From a checkpoint of a small transformer trained on Wikipedia.
Training: 640M tokens, 9760 steps.
MLP neurons of a small language model. Each row is named by its layer, matrix (up: input weights) and neuron, and shows model dimensions 293-388. Each number is 128 + 24 x the weight over its row's rms, rounded and kept within 0 to 255. Numbers have three digits each.
After each neuron's rows is what it responds to, as a language model described it from the Wikipedia text at the highest values.

L5.up701:113147072135160158113171090108162098154152105147158168153116124148093133128093139149129139158134105145136136118125154104125126131117125114126152104138126102133099171097134096144110100140125160150088111107123129113161101132092136171194102070152142160108132108144161127134144137116153105134
Description: Second pieces of rare or foreign words and names (P-am-ŋul, P-han-ariote, P-ig-let), plus words right after the/a/at in phrases like at least, a set of, its first.

L4.up1339:179108124147165129100120106110137087137152114166125153146115126131107120136117146108111161119173168120181162170092147114094106100080112139103108111100148117183124162098107110123128125109073125130103158144137115147162126089130144129191114137136131157162130135126147107110157166102151142085
Description: Adjectives and participles placed after a determiner, possessive or adverb and before a head noun, such as more-established, widely shared, original.

L4.up100:152103123083122133106076079159174128168108120141148161137117146137130113099115132136152116137117144096178105118152141136055128067084107162158082155146127116108119133139095115135112125118060117136068116102131105100099116116115118162183118099124150112086138141138112119129120138116143074118
Description: Mostly the adjective or noun right after "a", "an" or "the" (central, large, new, early), plus digits inside numbers, codes or coordinates.

L4.up1637:134131093132142198120117107132126121143107117132096139151169116132126136132102135128127181099112106159122147183099110068129123138138127138162149119125128103117133196131124081098100094154122129142110181126120116132144144099136136143136150140133097139150085113123146118098092112125107108101
Description: Second-piece letters inside unfamiliar proper names, often after an initial capital K or S, such as ä, ö, p, j (Sch-ä-ddel, K-ö-ppen); weaker on words after as/was.

L5.up1945:123126122120116143149125091101138097153193117126101153125160110132146105105086187111133154098143098146129138095125122135131124127114111142110121083112143139128123166092112123129122112122120145127104117125094127111149155160109137164143094111087155177149107131116127112112103129085130116105
Description: First digit after a hyphen or letter prefix in product or vehicle designations (TA-4K, GOES-2, S-10, H-2B), plus mid-word fragments after a capital letter (Tufts, Bipartisan).

L4.up2086:162081098095146115116161125106118143136130105139158114180134085109134162155087168099145149127101129087141160165115113100100112149142101115152086097143128059144194098113113108131151118158129145097116176130148144124104120125165123144140104167123112127136173105124176136083151132120145102108
Description: Past participles in passive or adjectival use, usually after was/is/be/being and often followed by by, to or in, e.g. recorded, known, chosen, located.

L3.up862:133106168149119128129115126131120137129117131113125131149086140112122151161125152130169081132077133146107100135107126135039118125114092144161184123121170114150110137138157124137122088190079141115105160125118161113096162081126106155129112078129126155143121135131124184056147129109130058101
Description: Mostly the head word closing a noun phrase after the or a, often before to or of, such as delegates, expected, party; also mid-word pieces of proper names, such as Cal-vert, Gru-nd-man.

L5.up195:142158132134138140128183099107161118145126103142118169146113173123109146127102136143114140098135154106157124092122148113085093125072109113128100099110127097125120126108127098136158112096091104143141132164125110137145090092111132165139087119127143175114138122136143133076145128107136126081
Description: Adjectives and quantifiers right after a, the, most or a possessive, before the noun, such as other, total, following, different, notable.

L3.up829:165124128134119118134117112131125131137152130137152180105118137138089146101131124122143136159142133107123107123116155149151109184126120121106107139132114115114120109105106140128134145157128104155113129142102143155093144176146144158109129130141139076112128138095151125087148113135111138086
Description: Adverbs right after a modal verb (could also, could thus, would certainly), plus final pieces of split words (extrad-ite, infilt-ration) and digits inside numbers.

L3.up1996:138151135102151135155140145152156088133090091129103118125129162078149152155141137145130118121108119179132125145114087107136136141132129136171147079153072106106157076102091132165116173113107120110100152084097127136079151163137131153113147120151126101151114146118176124132167119115155119073
Description: Two groups: digits or hyphens inside alphanumeric codes and names (NP233, TH2, TA-4K), and event verbs right after a subject or "was" in biographies and histories (was diagnosed, was decommissioned, arrived).

L4.up2345:142106121123129151142125096108132196133163098148138114143165141115109130131127122128116131109122136135099130171107130124114112092117135123121157090188117114132113165088144141092127149091114117174159173146147088137169138171165154138117115118126105146137125128137121137128129118130154095131
Description: Short word-piece fragments inside split words, often Slavic or foreign terms and B-spline, e.g. s-pl-ine, pod-z-emnih; also his/their after a name or score.

L5.up1543:106122151096143147116111085123113095166121090130087135181107111139103121136117184113141165074132123140152125127124151146096129137110139190084146134108127139140160146167122119128115118072095141127174176104128112142124109131074131163177116145115145135158126116104153126105105125117143131144
Description: Fires on the digits 8 and 9 inside numbers in tables and measurements, and on final tokens of place names (United States, New Zealand, Croatia).

L3.up2434:161112085108156088159132120103145188158165110134156119148170186150116159116143185129171147123135100100108128142093116112104055101135137109111123115123127132121124143113124086116113139149109121124124144125158117093099141108134147167146121109091150160131143104146124122106096151124122147126
Description: Determiners, quantifiers and adjectives that begin a noun phrase after "the", "a", "of" or "in", such as much, historic, many, physical.

L5.up90:126091108174102115119095134125095147163146135103115147133182142117155121104122148101152122096105081183136164178101132138128135140113143154122116099124124171139137154131141120131085176190122132135121126151138117104142156156142167148124128154109117070132067140116135158132103097157113119093
Description: Mostly the last digit of comma-grouped large numbers, such as the final 0 in 23,000 or 7,000, or 5 in 3,255; also mid-word pieces like disc-ord, confl-icted, should-n.

L4.up1468:134157101134120177104119129103128131138122106092108093142131119151116157150127095108129127124144102125078120148098140125134144101127147118166158127126161123111153132133121126136136113128160113103147126113119110161088116133145119142124138096103130130120120153150101157096103119094127091126
Description: Word-internal fragments in tables and lists: middle digits of numbers (24,3-9-3; 13,000–14,0-0-0) and syllables inside non-English names (Y-ı-lmaz, Q-ay-yum).

L3.up2095:154136142106146162071107092120121121148141097097112107136149163126122118113098133130105173100095103100129122150126107098113131136120127122076141110155118142121121168128145116107106138102059138132184116123120145167146169138113095119106129107125102162158145147140154126154141139091141093098
Description: Second pieces of accented foreign names after a capital (Z-á-polya, Z-é, Sz-é-kes, Wł-od-arczyk), plus digits in sports tables and scores.

L3.up2244:157117153110184154138106112100139111139144139123137084095153128145129138109130148151102118163143134106146135077131151131113070129135117132153127090142134113179126161131146170099109121112046142142125144085165124107195189080079125122157159076120149158112107101155149162169148146137142129121
Description: Fires on three groups: second word-pieces after a lone p or s (ledge, ont, ose); words after was/a/an (declared, significant); dashes in scores (0–2).